Weights of a small transformer language model.
Size: 9 layers, vocabulary 2048, 6.1M parameters.
Training: a variant of Muon for these matrices, 282M tokens, 8661 steps.
MLP neurons of a small language model. Each row is named by its layer, matrix (up: input weights; down: output weights) and neuron, and shows model dimensions 32-127. Each number is 128 + 24 x the weight over its row's rms, rounded and kept within 0 to 255. Numbers have three digits each.
After each neuron's rows, "fires on" lists the tokens most often at its 100 highest values on Wikipedia text that the model never trained on.

L3.up340:170104149135111133105184156148112128135093132166092094163103104117119151127159111105133106122132138135139137096116104196133142153097130143153107177118166079133108081115140174181103181138138153148119136075093123154128132145133081139108112153126100174143139126168127113135125102152102121142
L3.down340:152134171123135124135118141118148130130138091158116144097168095145114147179096192110121109158069134072129155139118095117105115130157118135149167135112144168100124175133154155127078104117091131155137172135159111093123145124135093145111112123130147106150145083091132144113123135112143194143
fires on: "ment", "re", "ill", "ident", "or", "tern"

L6.up830:159148146121119148084103118095145153142123121111168117142122142135141127100095063134158095153137106091111081074140142119113147155177118144120104121109123124133130188094140104145114134126138065139101100136151123105126170121134129166123112136126076116088136155109160165142119112111127128121
L6.down830:116129125114150119160084152088113130119136123137127131118123137112155088161122110169118136140093128103145138100152091139132080101165098140102147139119092124112153152152159177128100161137136105179152112127146159146149142151099149111098107146140120141102143132127149153141180093115148116148
fires on: " and", ",", " ", " in", " /", " –"

L3.up31:141144177151103176123123100129120108122090141137150085121157144145126096132122145156147154123135142129087140148142116151108120171097135109129151138166121157122110102125127088084129156147114128141158141075128125159075150153132117106132131141163130188079086126126155136140135144152135126130
L3.down31:099153097146105124122102139143141162144094053089166116152146154123116157116114146113105147112092134132138156170101113151164118115130116134125124113103138106090115114181068146119120108120112115097109144157111078117084153139114116102169183108139105169090125108083114137176132107111142159131
fires on: ".", ").", "om", "-"

L3.up270:166102169130147148166138107131098124097103123137126090144099099087077076118166123104091151066132164138130109095129155159107119144153127131142138123138173170146171137149105117090124110159138164118157156174112154151169142140148159093139105105134125142127143131071098129120159138100149114136
L3.down270:147131089095097143089139121121126165165142139082122130106107160126175175158114123073109088125106076089118155087154102114130138113137144147097079126133080089152123155163071138131127152124103152109104122127138126147115147087121144152100150113122141146132121170165110149117126156133092133106
fires on: "\n\n", "ep", " only", "ow", "′", "ite"

L3.up211:086138138123134132103075174112125152101135136103141143104126076076137143150137115094119150147114140182086087148139108145135121137136164092125179129136141141099159153132166125134135115136139098149113105106067119111157181140128137108159114162118095127142106108155108160133145158104131149115
L3.down211:142129117151147166163109129111141138124125159124162133118162130082150110110134086144127125164120125129180118141136089148122111123105115148079123122107132157139141102111158116114145130144088121133104067123113147097120144122134104114132144162168104143137126143079070106125127138094129172103
fires on: "l", "b", "ran", "er", "ough", " fl"

L6.up304:138092127118173084118134162114143125152170147109160128120096127070139116108129126127161162163114100150096136125102136098153147088124103142110154113127161073097104176112093173127165136115139096174130156120142162120145138097135163151101100101103111107124121090139150132114116134126126121105
L6.down304:151109097128129143141126139087105116141122114168152129124158144133136130106127122121095112164113112122117111114166111144113131139106125114142120071120123145138142108136172167101118113063185147160110166117148122136139121130107159113144111151134144125129158114144181148166170133095117162152
fires on: " to", ",", "ot", "n"

L6.up741:161124145150115122162152137132093121113144142145178166132147136132152105120133142129112149118144149130117132121116115148076106171139129147108132085125103145145149119116114129176144127154116131138151125105082103124065095146120149114167124135138130103128118150156124120108112176135111110158
L6.down741:149115120081093134132110113143131160119075103129143159133149129184193142102119151118069131100161138128125095114135155131139145115114134089138090125154103115109132156119106149077133092076156106141143133119113089126183108124125142123123152117116129163100139103115116133128142126128162150161
fires on: "d", "om", "op", "c", "-", "em"

L6.up464:136074128087146125109118119121123137160107089148104127110094158091129169082120131128102108160127076118136134105163107149140103130112139120174155098146130127146124099120095122144165151146114128137184131116136154118145144100127124114121113127138149109128128130125169149125137120136140097142
L6.down464:146157095116131114129122148120161123144115109106110115085110148119117127111114111095114067154175132085116099147118157180143130108131126145128105095130123122163114112124158142101106113159102140153138090077067154174185121075167141134110114133111141104115156115132139138139158147133140124160
fires on: "P", "p", " p", " up", "re", " P"

L6.up321:127154067123158135156143141138131147132113125098144130132102132156145138108119125121094123108179075120153157090136080142082141136134143121166139155145168105149086102140105120112140135141133130104112115108115071128106118166107175117148163143133160074142113170127150086122126150095112125134
L6.down321:118079085120108155155149156112147123125162085109157107126107098126125123165180091152149173120183130128129081103139129108119137116149115127123136146110143080090104119113086155120134133124109123149140117159111137129146104137146145073109121128122108096164116126147117169145116141119142123129
fires on: "-", "=", " the", ":", " v", "1"

L3.up593:129080121139121116135142154101119150109093113119098123113144125130126105074149154125134167126100110133156117127159172090153146156138154145098183148098146167141115134117185127164147141088152086115170152140112161118125122142131178124121167116159117088101131108103125110151154104144124108111
L3.down593:135108106153130118149141153133146104121164142116167132143105126114142134101110129085144139121137112099115100171134114132122089128139114143121144166109168124167126160135129166122118135123148088126163116148163160113171111147118088141147108096130117117094132134142120131123147138085136091131
fires on: " to", "b", ":", "an", "on", "p"

L6.up797:139101134109134144092093127096161171116094174108139114137162087097116137111097091127121125155092113190120124147075118108148100166080137138145162116116140124160131118113123131148095139157110147124102138133110133110175127175100123110158114163122141082148095103120119129102127131143114138087
L6.down797:128116103162116102155128115157161139129133095106108132134126107146135118189099095138150116131157129063140102084138143146124148150064128112136108141135105132078101118118111154094116153131145149157104142103136160141115115155146131105119089106118115101116087127085115136133156123136143147126
fires on: "n", "b", "2", "m", "l", "ri"

L3.up649:090099141147143118160122121121083150161128098131118097102131149156110143121138115081143149123131122144140132137121123116157124140187097076155140123154169118100118139102143131156121157083109118143147138153130136125136103159134150136139138120149055076082139118114109122092098104104129127101
L3.down649:121133141098151125161188171146132146129149135102143152149118123126100149102124096142122129167134110131117100120138151125164120147159092140107150123152140163116143129121133141120107126061131131122138103086114124112140172151107107137147143105090116154171118095152078109137101106136077118123
fires on: ",", ".", " –", " .", "—", " ("

L3.up615:160143125089157143104140104076115111084130156145146133162186125138121174146139130137177126147124111119113090164111056121116101111155133085100132116157126131122169115129114127149156136150136156139104150081112110138090100155150138125108127135146076112147124126114133142120128164127129173109
L3.down615:108108180130156129096131094108139096101131119146117108105076158145141140142178138134142143117160130111131142121075142090142121093154107144122124113140122105127205142140137137156066155091134171118117142128123166135104122109166105137079110162096093160145164117137116111109126144125136168136
fires on: "==", "a", "ail", " sign", " compet", "et"

L3.up663:123123111169141099160187089121137132099139135137155119095115090105128135137147102104109126135163116102157140140122143121114174139127101163128116112109127104100141082093150080146108134125106135098122112145143117099162107126144122124093112127159121202155125131176081141114112120116089101154
L3.down663:085115170138144115129106116141143089133161159131107122089154126112165167121096148109111157147112118138146139158140146159141082163097120170151071144129091141085168141138149119121120136080127112142106103162129148105110119198164144109141136128140128137075108141131192133134103159112116150066
fires on: " s", "S", "s", " which", "z"

L3.up488:133141123117134076169113134179099128167114122141148159114112146163118128114145143120135115112110150123078114164126119132172114134174119066168120114160110124115107096098120125124105150107138145126133130108124144159142105132118157139178135077103126146106138100160126125097134083102143114105
L3.down488:122070132160092118123122136163104094104150159089166146116122089107116147121109139149103115118175172111128099129144106119106140135097121127150074109128131097105147122153092154162143107125145127116135155123124142129175103144125109168173121151144144106084140133135142137126118102148146079120
fires on: ".", " ret", " Mich", " res", "ich", " ind"

L6.up346:135106084129139126141145124139110121139152139114119063086110127115090112107136075124194134118140099135164133120122113140119158131103103101165096154188155089095143135138133156132121157133130112142159114127131113078126118136125178186110126143144108140098162144133136171155185123116152127148
L6.down346:091131144158127135171077164093128145122092108127094138188079127085139171117147154093136122096131118176116113127150150102149127162089128106125095138132115146115115131159122127134140134123141137109080136142101133127110131088114135083147166078141123109136105117110135133128124140114111128144
fires on: "i", "o", "ond", " d", "az", "ro"

L6.up545:170124090122155115100143118101147116113140157157097123136152121123126097122140089131120127158100139094123108097112185120173129121121123125150112102154164128100111126102083109130103109159156178143145179098140141156110086138163134124167128140149118144109140114133150118139127115117118151146
L6.down545:157175123114164136114129096167121120133109132084107119126137115188123103150070136145100115116122113124135115128148130139100114084164139182147102181117134129138131111141119125148111142116125184058123116101110119134102153220127101111118123135079117120118117145102098146079128131110101120173
fires on: "ic", "ect", "ent", "p", "ther", "P"

L3.up411:151133128144121131148086112104163130134110167126097134198145138125153119083088122126095098167114116131094121130127122079114178145137119125158087127125092172137145129115104100101093128133156154106147117127106167102120108117152155128098147155132151089150137174155159133157133139097153116163
L3.down411:128169106134126133127143092115144103140134108104122134167147147124137180100151123086146111150171132173122169102109139123089164141114096074116124089146103092162133093149099118139131154119126142138136075125121135146076145103150111106129132142138133109147142139119177115119147111097166155123
fires on: "id", "al", " Gold", " water", "il"

L3.up819:153122125154133122114124084149079128129132139141166103102138124137109084117178149109136123093128135142124118115153139152103142151160151140113107136130112142114142099123088106138141104138135165134114126132161139171150138112140120109120143172137119117085156150133115159182111121071111103155
L3.down819:141136127147124150105130121127108106160169162156057071095112029102137132173104131158104102114119153151098146108122125144147142099111110137116104135134167152175135131159133142132113155163151138151118099146161136113103154092143134096123135157157101123114104144139112125150138111154159117144
fires on: "\n\n", " –", ").", " by", "′"

L3.up254:101131143173176135136152152207123125158138163163175095111131149148143124135165102117127124119122127107141140138108082138135139180135141108127148134130130135101102118129106092155145161133147095132130139101135148163102123121119126112134092134114138144153162121118089111093129118134152135134
L3.down254:099111134127150149146163112146118197148108106127113144153129179118171135106106100068111111150107112105098139177104169095103143082110124152093154123123094119168095132143192133115126132116124136106131098143127140170137111153098130129122133124108139126130126151139109145139141130139144110152
fires on: "0", " elect", " fl", "se", "ect"

L3.up820:139119178157177190148111123081112115116119151185123094147096154103157134100157135097094140123071129135092107143128113162112119149105121129185084104154142118141144142143134168122129115128118160149156128162137144120148149115090160104118170144141130132145162128115115091151143145127076092126
L3.down820:188121126119130178137192104151132187114130141120109138067115099108093118125086136156138116172130111123109160142119150131150123116136096117102179168132128149133131137156146115118132098087107141119131134097117139102207107075179096116154134146109132121125104132113122163135132120136131120123
fires on: "r", ":", " tr", "nt"

L6.up802:127099130098083102139132155158142119072151142155139150126127090111081116139112137114174164157116112124148137131096141116160148112134124147108129113130073137090152114120160119113142125100096148148086138111176137090064125176112100121167145136112094178082105132078126129133118159147139132126
L6.down802:124121141133138136134122133119188094123145113135107113148174160095164135125143122129147127155096132147124155137099128139073128112106100158148063151069112129121135122151098097056130147143103137099113071123178104161160115174144142106111061114139139114131117152082109150126130129121139125145
fires on: " s", " C", "s", "um", "y", "ra"

L6.up234:132127107133092120121159157132123133177119127114077144141092141156105137135124083109098088129144114099132100127154121156123100109102154130120133133165092138145158125151131095186166125148116139086126120125151147082144170108140119178128123157093137142175118124108116144132133135102142138203
L6.down234:112132160106092157117130142140120180102174149125171156105164120107155103106134140119152096139120122126150145139141148086110123097104101127119116116100142132117155111127103119132149079090125138143133133157147114116135142171152127135103131127154109111106095156122139130120139120129079128139
fires on: "ing", "ant", "ed", "p", "ual"

L3.up232:147130118121104105101101096111161135143172129093143088157119092130121169122118135126168130165098157102149141118158139133155111168087144139152114124123072116091105138072138092123130112117141133102141135157125118129126172162108152141165133108138136081123137126143118123148128096169143111145
L3.down232:161142100122114140132085141135130146117118161147156158094122103137148107086118114139163161143113113106132116158133131193094160131101106124122137125121100135145123154172145140117164150126149108118125160156145132129171162105108173113115131142119127181170145119157128097118149180115121090093
fires on: "y", "ly", "ts", "my"

L6.up569:171148162140147115112153114155161137075150120123091114131110115123154112098097134151097104168101148112133086129128090114123102158128165192145126104108160108103117144148093146137137157160097160161128117107132090131128085130136135150111117156160135141132088116135098093150170092084157175102
L6.down569:142091179153120075133110105117153155153143129144135125114160083092077144104135092125178125132177128092147125113080128098127132099091099093146140092146150124132162147171127124138070112125138109081122126142122125140115141148111122128104104126122170156181131088120133117129132153117087178153
fires on: " ", "2", "o", "ional", "or"

L3.up776:079098091106082119117129172137139140107165124131161124138149134124138083125117124134142143131133118079115121136143144106170175095133139140117147071173124094127123161124120112155149149116093159113136150149112130089136106137139142108119173078119139129124120095142132135117159132142130077112
L3.down776:167086101115100133119105128149121138104111111155133132120077134157141162165157122120092155172101136102153093122118095086137113121127148176097142142147135154085136166110135133123149126105119144157156157144137134137092157120136118117132159119110098129128084121137182124131125137131111157134
fires on: ","

L3.up77:115139108110143125113105146142091105099136093157115136138130108100076115096139098109108128067116150104084105129074151124116125163146103130116126131137128117116100129134113127124137120105084110136133105148097110139160049136157123100144185148176109160124121143151126204090160155100155165129
L3.down77:118148125120154087116143119122118158125112161088112136129171149116135126096097119143135129117142088123142167145156155117170128171157140135136132150117121109188124145114124145120131101110104114154124122125111100114127131113108141115123165071110102091132162119177119140090149128172114156111
fires on: "k", "er", "ite", " medal", "or", "t"

L3.up563:094150185132100134116111179117151135147116127114154126163063104145163108154112118122127164126087125124121113137114171151137085177138121094171154122096109156099116121112132124119082152118162126149113136144095123095129146112099117096130165134149134141102142148108143110127138156121141135136
L3.down563:121186118103118139131116126156139115157135086125142137132103130091124109138145145112121109114081107112110059152151148114108112120137097123105158113112100119102160119094079140103133106120134115146144110146147157136175142126132141128130133133117112121120135096130091117191130154131093134120
fires on: "y", "eth", " e", " sy"

L3.up73:090129136111137116099089153140116129131156115117093162099142133142123104156119111078135105140140139141117153130124161139144124122172104154158182106119146124120121136126140041154134143105125143146076151117111090138079123093098130149171176082117135130148130106114190185153141151121106067116
L3.down73:110165144098171132124149096154123149117127125134108142125107148125127161133097102127114145153124081149142135138131151134129111175142077144141129114135156158164092105125133101105123131128127120135162158111112118114099093143086138069128125113145166104120109138149129160118148130116132102131
fires on: "n", "an", "t", "ant", "ont", "ent"

L3.up550:125068151117116133098116133124125153164116093162168109139095116147137097115170116092135142153144161109141164140129125142125124125136122101092089112145129120073103161116114127149142105114158151141107149168118180121117135141140127091122147151099118120102117082096102082111124126160112120108
L3.down550:113089135134123132120143103094140120128138100137145175098103128129105128105130122083147161191092156109145135100110125130130122155143143163030111111165138123093123121133101102151112133127122122137113172110128117122119141131120106159124127078126112124099133090119116143162142163147118128093
fires on: ",", " and", "\",", " which"

L3.up99:118099120115140148143141146121127140160156104113128145077099133107096117109100163120152174163115110115119144106158138072156135106115161139178097096150132092107161091123115149102189138148131128124117131132078117162111116081140127125132110086080108122134158106139147138124106145099110131115
L3.down99:128157103145087142121119130159147110158120137170122124154105123113112147140103128100116108101143141140156134069112109161127105163147124117140112125094142144103147134153122109149068096129134162143119135155139130108097098138166164150156153141160143128094150143120137136117160140152139134107
fires on: "ose", "ip", "ap", "ent", " Pe", "row"

L6.up136:135115095129136147149082130138089140135102130127141076165107114166114111136099173120130129114163119092145125084154127160160163191102082158117091147132092127112133082136117114128071148179118106113110120129131143081088141132102138124120156104127168132126202130166155161119126132139124164123
L6.down136:152126141140114162157116123112138124128152147098154133114185134161140131090165151139118080087148141154148108101123122111093076101110149140070119150161161149128138157180121128135099148112140138099136177107109108117149098144103106097140106122112105126106165148131166107113146102069139134115
fires on: ",", "n", "1", " the", "-", " |"

L6.up685:119112128151125130190177099153168121148121110136145140151129113159127093092122162115138161131112117087119134129108113141158142137096086131131112133188110084130118126129100156130135127156127147121108146098144095177095137142130146118123121080133133119130136160115153103140184112121150120136
L6.down685:086121137139130139141119160135127133126136123117114134104113112154126161123122149107131128145162105103158114085111139102110111147104158158119120092167117118140120109170095160128147138131148174103132110098099138123118130125138144122119117114124141151142142134144144103114124120129123144124
fires on: ".\n\n", ".", "\n\n", " |", "-"

L6.up763:100105159115124193104104093113140095129141131110130156110110123148121132120149093144124147126125103126161118126089094115165125135093140100101127163128155145125167103144100158135144178128124131091140108103155125149131113108122113111161149152129199116093137148169130105143116129117154145120
L6.down763:116140151137127163096154115107146125115120094109099158126144086124121154133117121137131173126116133111128130111118094116154124133149118126138087132124150171154147107155117138117095133161111151108142169129099141129135143138122124127154189077117139139126141132110132144125124139126094130147
fires on: "e", "ur", "im", " play", "ine", "th"

L6.up530:124132168142097106147178142134159142130139152144160151141161163104142113168118150108113157164099095124181145147141127116160109144114091133120126090162139092098084150125143154137112135150116139143144110133111105096175119101165142099115156083136122087143099125080110142161124160109117088116
L6.down530:137130117146100130110149110133093123119162122110174091120155101106137124105157143140140140131116137160114150122129148121105135119146073139083166103101140109092121116127135145192115133092107145112118136078113107187088148108154159154103121157087122153114110127105146135149138164137116142174
fires on: ",", "\"", "\",", ")", "ir", "7"

L3.up603:130157103110046092124201109133124125140152127137143128156132126142122101137173129110140123117115175089154195123129096113127160133101130124107135096126128130127120125091145141114142145097126093115115076109124094108146114172154118134127125142135133114127168167119128123125149097100103128103
L3.down603:118149139143106142134125134155116129125165079111139136078105128163158125120136115146132085135141143113131182131122156181134127124105153063145115109142165132106123131183111127180136128104170124157122101168124119128118126147120115149107117121132137097109080118168187116136107127100088118097
fires on: " (", "born", ")", " on", " is", "tt"

L6.up481:116107162168150117146115130126108141140124151101156128122097135142125114103129113151118128136111128145161115153124122134136128176116133125099157121118166129129161133145159131120101105106128071128167119126156138098173146135108115136095096163110156169129111123132112109116130147131142136145
L6.down481:137120109120148107120168149127110132153134084159118147114128157117127149080139121104150112137104122121173110185106104087158124150146093106158154153172092161137086135115144073101140136139132094085118061135139121141102130127124147106126125125086143147160107122120117102113126123124116160143
fires on: "it", "on", "un", "ig", "cess", "e"

L3.up417:112143134153149140141139116076120128102121122133144122123149122142112109092138108170119118109161164113098130045112142154100157144122136133123151123116059172146123110119141117091141118155112156106146126145133152144103124130146176098106119143118138149142166073160121170125143147130153128141
L3.down417:127128143163109114131115142129132105141177141118136124101119168126092143181109104163116191126159106118128160119077151089111118130152163113125129095098108122163126107116122151119168134168141172063112120117095111126144162127140170140109135152124143129155116128171093108131114137079122105121
fires on: "ple", "ce", "ele", "ure", " place", "urch"

L6.up515:115104159138137100186135142139150135150127111113144128113081122141122125097117188144139136141094104093126159109114109158146118124107131152131103127147094128130130129128120115116141130148144161144124135095122096128126121125107142081119099129094137128129144137169164101105166117110133128123
L6.down515:124120171140126149165129129157144135129161112119154128104096119123144125123145182121131138149110120121149135075123133123154127155136122133116112123150112131137137131171054130122110117108130153112117147113137099140118114137150128096099114133130149137118139170128143133139139129109144122121
fires on: ".\n\n", "-", "\n\n", ".", "|", " |"

L6.up807:106118125147119154164159109158131150116157153100104086154098097148147131132091160153078155129124131065159140079124149158175106114131130132133134120150136141147094124148101153143157135129154098169167145118134094146121089157118162135120126135136118128128114127131152127099151104111132130122
L6.down807:119129098156131081139117135122124088148122148156139147090149097116137104143139128165146119138136138100117126087158128048118109123129088166110111114098139110106130118201105144152145113106141181132096186150143135137133114152117152153099125117108142098106106125129143141120155122121130115114
fires on: ".", ".\n\n", "-", ":", " |", "\n\n"

L3.up575:137102073126131135116140135127139125127125126162180110103127139139125130128154070102123130103162125128098096114161123117123125095141139140101128131132150173135133114126115105128121176116111114116114108167119131129104163128160135091106131139113154128159137159133129101149102152091147160145
L3.down575:165124149122105124147093137113109179112130109112160144149110148148124097137131096110150160129152138128143099131167127097154128121057163128095129113130119156141151112081118134131141118154133097117125175105096147109121129144114164145128127123110178142126139116120162118098121118100104112139
fires on: "p", "ed", " as", "nd", " And", "est"

L3.up88:140136122160098119131153155130132130125119138147174088172115123130154129142140156150118137131134099109169162167156113090110116194142149127164082140096136131175099119169172119141190130137114124120168138124132167127085147117113119161172139133159100134093154112108142095099139115116143125107
L3.down88:148114119181150124140103141126112120125112173130199162158138129117132129153154148178096107101088097064154108159114110106126114167104123147133162130115117125188086135130135123113167158083102110100146129138120145129099146140096104142141151119137124160112150110096139078144123112105182102140
fires on: ":", " me", "°"

L3.up276:104143122101166107157167138164123161150163131135177109140114079142103112136131161110103152101146195146147150072127110139152101123077070172131091117150131129120134136150088128124122123136165134153182095162132135101113108125154134100153118154131132107116124161130138113146106132146126134142
L3.down276:134134147137139138149154108121143122094121122118121096092130150149133122160139128132159125123130131137146132064119164135126107120154143146081133087116125094136080134139087152175127078170115167126147131116139135116134147136153157096123148187103105106172122153111156101127116147093114154134
fires on: "-", ",", "),", ")"

L3.up373:168146129134122117092121126099101110137094128094089137097140126165127094102169158119130125120158124126120127118142121131093128162101172147120111175127101095122114130151123116114110104138163143096143146120134153157125164084114152121156136162101159141133155108142175126137128146103077108149
L3.down373:103144085151099101163129112115117166143146154118134118117152168126115122154119151110166119129112105151111112147139114117132136128139176118109121134147130168083137137126076135104144153123119135138103120145082105105120145116147138132115088169140095142134124101112123165140147171139177160138
fires on: "ow", ".", "hen", ").", " due"

L6.up581:139093134129137166128139134130141108177133099150103118081161130130136106130131108127098132133164143140144127151129143151127114124164121076140142097118155124100128095090141118171131116113174140108123107150119171141125125132091158074139148096127122149138151133095137148154149142112154106114
L6.down581:141204150160135119106141106127115150119141188111093117141106152133163095153169136174159134111105118135178114136147092155150121105115137153149098156104143096162138128117123089144114125099107115123098142095140095118131108127133134124100109101109152133134161117108130124098133123137114157087
fires on: "ur", "ra", "ect", "p", "0"

L6.up316:139171091142123107147098124134109114149094127142129153112086082134137117092148121099098143122161131138128077124110100151152085121126139125161103130151135173142070127130146145143170167150134104116141120150126107110136102117140177133106137097150127134129093129092172135154159129151155148131
L6.down316:124142117123123146116102138133139083123152124113129153140130155116118122113140129103126105159133101094198128075141154143122146126087084133094162145071142112128166128159156157136116106131130099157107118125080113167153087132179134135101085130109114134136116123102123121127148124130152141134
fires on: "g", "p", "avy", "ph", "i"

L3.up316:105159144121125134099120162145111143087115123127091136123097137116122116098116146142069080142130138149103115162147111069105100161132146139075143166178166067137077110167125131110132138109134130158146106129111139091114109131124140184125175099138115068144153089110128155105113140141106101118
L3.down316:117154110091157117152111138162106133135141122120145110113108115179122139102090175130127139124096132160134139128122154175135132083128104165126139125122148126134126156102160049172114141142158110103158150142147095141087113128100120125140118124142129133112149161183107136131110108118116150164
fires on: "t", "ert", "i", "ont"

L3.up435:124140143075155112151103057113120178154136168135106128116161131109167117153135111116138133159184126124140146088129144154108121137121098132135111072110143146142148118129102126137115137093144111122132143133129145149107167121116150128092121139126148128100110148155106178120159088120121190149
L3.down435:166082138203058076107144131143142104101151132128099107160118145143127140104134163120120147141099136135138131080120128120162134148119129113126122158129127130140146140106207105070108108115167120121134113174094153152128113155127087131120130125111124103134095126152085140076122136099164075112
fires on: " has", " by", "5", " had", "0", " have"

L3.up394:106171118114123102142154136096151086126124093106171123123126146148115125102106110103151122147135143156150113136123106123147152121121136124157148168165150118094147091155132137180123141068155115130134106130146138121132160149135141141134136090113118056115112131145078139129096138153141125122
L3.down394:123134178101156162160144137121132148112163105146122125119127134181164143115158096123159156134110124144141129083135151114146133077118095124151139156117117175133146118123128135091130103132153129140144129120118132105118147104129107120134113147065197143134140133146093116134085107133128119115
fires on: ";", " (", "\n", "\n\n", ".\n"

L3.up644:093114146111090096081133121126115112145156130141151132132165148106106120109140126097117149148170133110121101122081105117085126143130159101172109190139106154120113149076131094144102115119167109115109113139144171110158186152112150157142093165158147123130168135136124170123138105140107125144
L3.down644:134103147103131116116129148141141157070157073172151138130174121142167110093141142133082162097129119151101134070095109142142104142141074148124179137125125154085127176096104127172138118152108135125130142142135095150153167104084103123121098128105172137105115132103107144162097104109154200124
fires on: ",", " in", "ver", "oin", ")", "en"

L3.up515:097140146111110123148133138148156125137156150176161133109093140168103133084126119137133146160100151116112110101127113126145132116138116177129125150090163117148154091095165152162131137105117108169156121119137129168177124082130148150115120109103106128125117121118118100178084090109133114091
L3.down515:095109134109090142121091134111144133160100153116110080151102137096111138139140131117144120129136095111132154130146120124102125095112130104149114110119094110149158160152124170173106167136146145109132166129092139124122163159089135121124136130169134161151096179136159130106129130138141161152
fires on: " career", " app", "ass", " sign", "o", " "

L3.up8:120131156133150105193141145170130172114128132120134121132148111157141121136146192123134154150078090134117129130129096117156155118097135158128103147129120135131144153114067115125134149154143148146130130125152109141079136116134125105142128131129109141104137128107166106110144084091128152131
L3.down8:131117149147124121174145120164154167143138129140116144105100139146132123134125223118154119113084095102085129119120133155159127134122117144130117109147106130101141145134082138127145158155133179128091131109152128148107150138088127110121101136102116120090114133149149115125183111113144144125
fires on: ".", ".\n\n", " |"

L3.up729:102158112168127073159145108159130120129177145116160124137124132125150145184142116114103098145169155070159179131103119129138138133116117151153105115125101135072072135135151101137078140113108122155107097143098154134145174152100147141122131124094116102135138111134112159140120149101052118138
L3.down729:158136136164137146156111137089129118115137106097123189127180119166155130131138141137118152082101133142137151107126106125124117111104110109168142146101132114077190088124141114144143161124146128115128168106140146157089148083136164155176121133128124098147120129127118095108129129126095159147
fires on: " (", ")", "\n\n", " of", ")\n\n"

L6.up819:146115097173150126148133105159117105126121143121117133131091125163119121132177137151123120120096109141111100160101130140106073122128112121106107143114158161150107119111113135125094134176148165123099087179127138105120110125153140118135086130074105131122133149163175136151094113154116127108
L6.down819:075123140094058137132146168124110119123112102100107112148156082164103111068113118146123102168146121137145125116126101134131159142128136144124155120168098119123120127170128129150122143085078096108178128116146111117106084118149133151106158148113129153155128177082138120146149136151147131121
fires on: "o", "ell", "i", "c", "ing", "g"

L3.up642:097140144111113127110170130086138133096138108103098110132172141170104090110132102119141140152126148128109090142119140134169136134148155102176135116115120092127140117153087116147114123092128127149144135117122155137148131114132102134134134090131100102129104129106119085121151101149133162090
L3.down642:147130130114150164142191120090119166171125118138095115154106125125137132138139112138147138150137133097159127077111147135138100141132127124144130112109136167132113128137126160139106081081134116125140158134098143126115133151156088110088166160082146135116124124146158170128134134109125103143
fires on: ";", ",", " as", ")", "),", " in"

L6.up228:118104127133099138153139092116129152116151111158131071148169122135100113122091137138105142047086120122114105139128154109156135118143107085100127110125116106139121123126103114103124132151135168134149130114118129138125111116116176130145138129139102152112152130141134148116156144162109131148
L6.down228:053157155137155157089160152123141110163126123103114092104131146178147161152114099123142130072151125112144151101152144138126111130153131093112096128129137125147130133173155085157139138105132129146066169130178144155152130127133078148134119150114135086105150128106125142147114073141154147095
fires on: " a", " |", " D", "ven", "ree"

L3.up890:115097154141120126111115131113163151136141087175138112095146132151105105150129111108141139106121185102110091144124147099161121134124151083132136100165135080093125150145119157166151103116136170171130152132149113134143112135123117106122147108095104100119078114138140104130144133126142151116
L3.down890:192156118077129176154119104137147151159170109120138093151166122156120135120131118138115144184086145138106116159129135128090139106117160151125117094083158118142128117129117070090139132074123157126113179093096158096131154126098141116159100120113116111128155108140148141088127140118109136144
fires on: " and", ","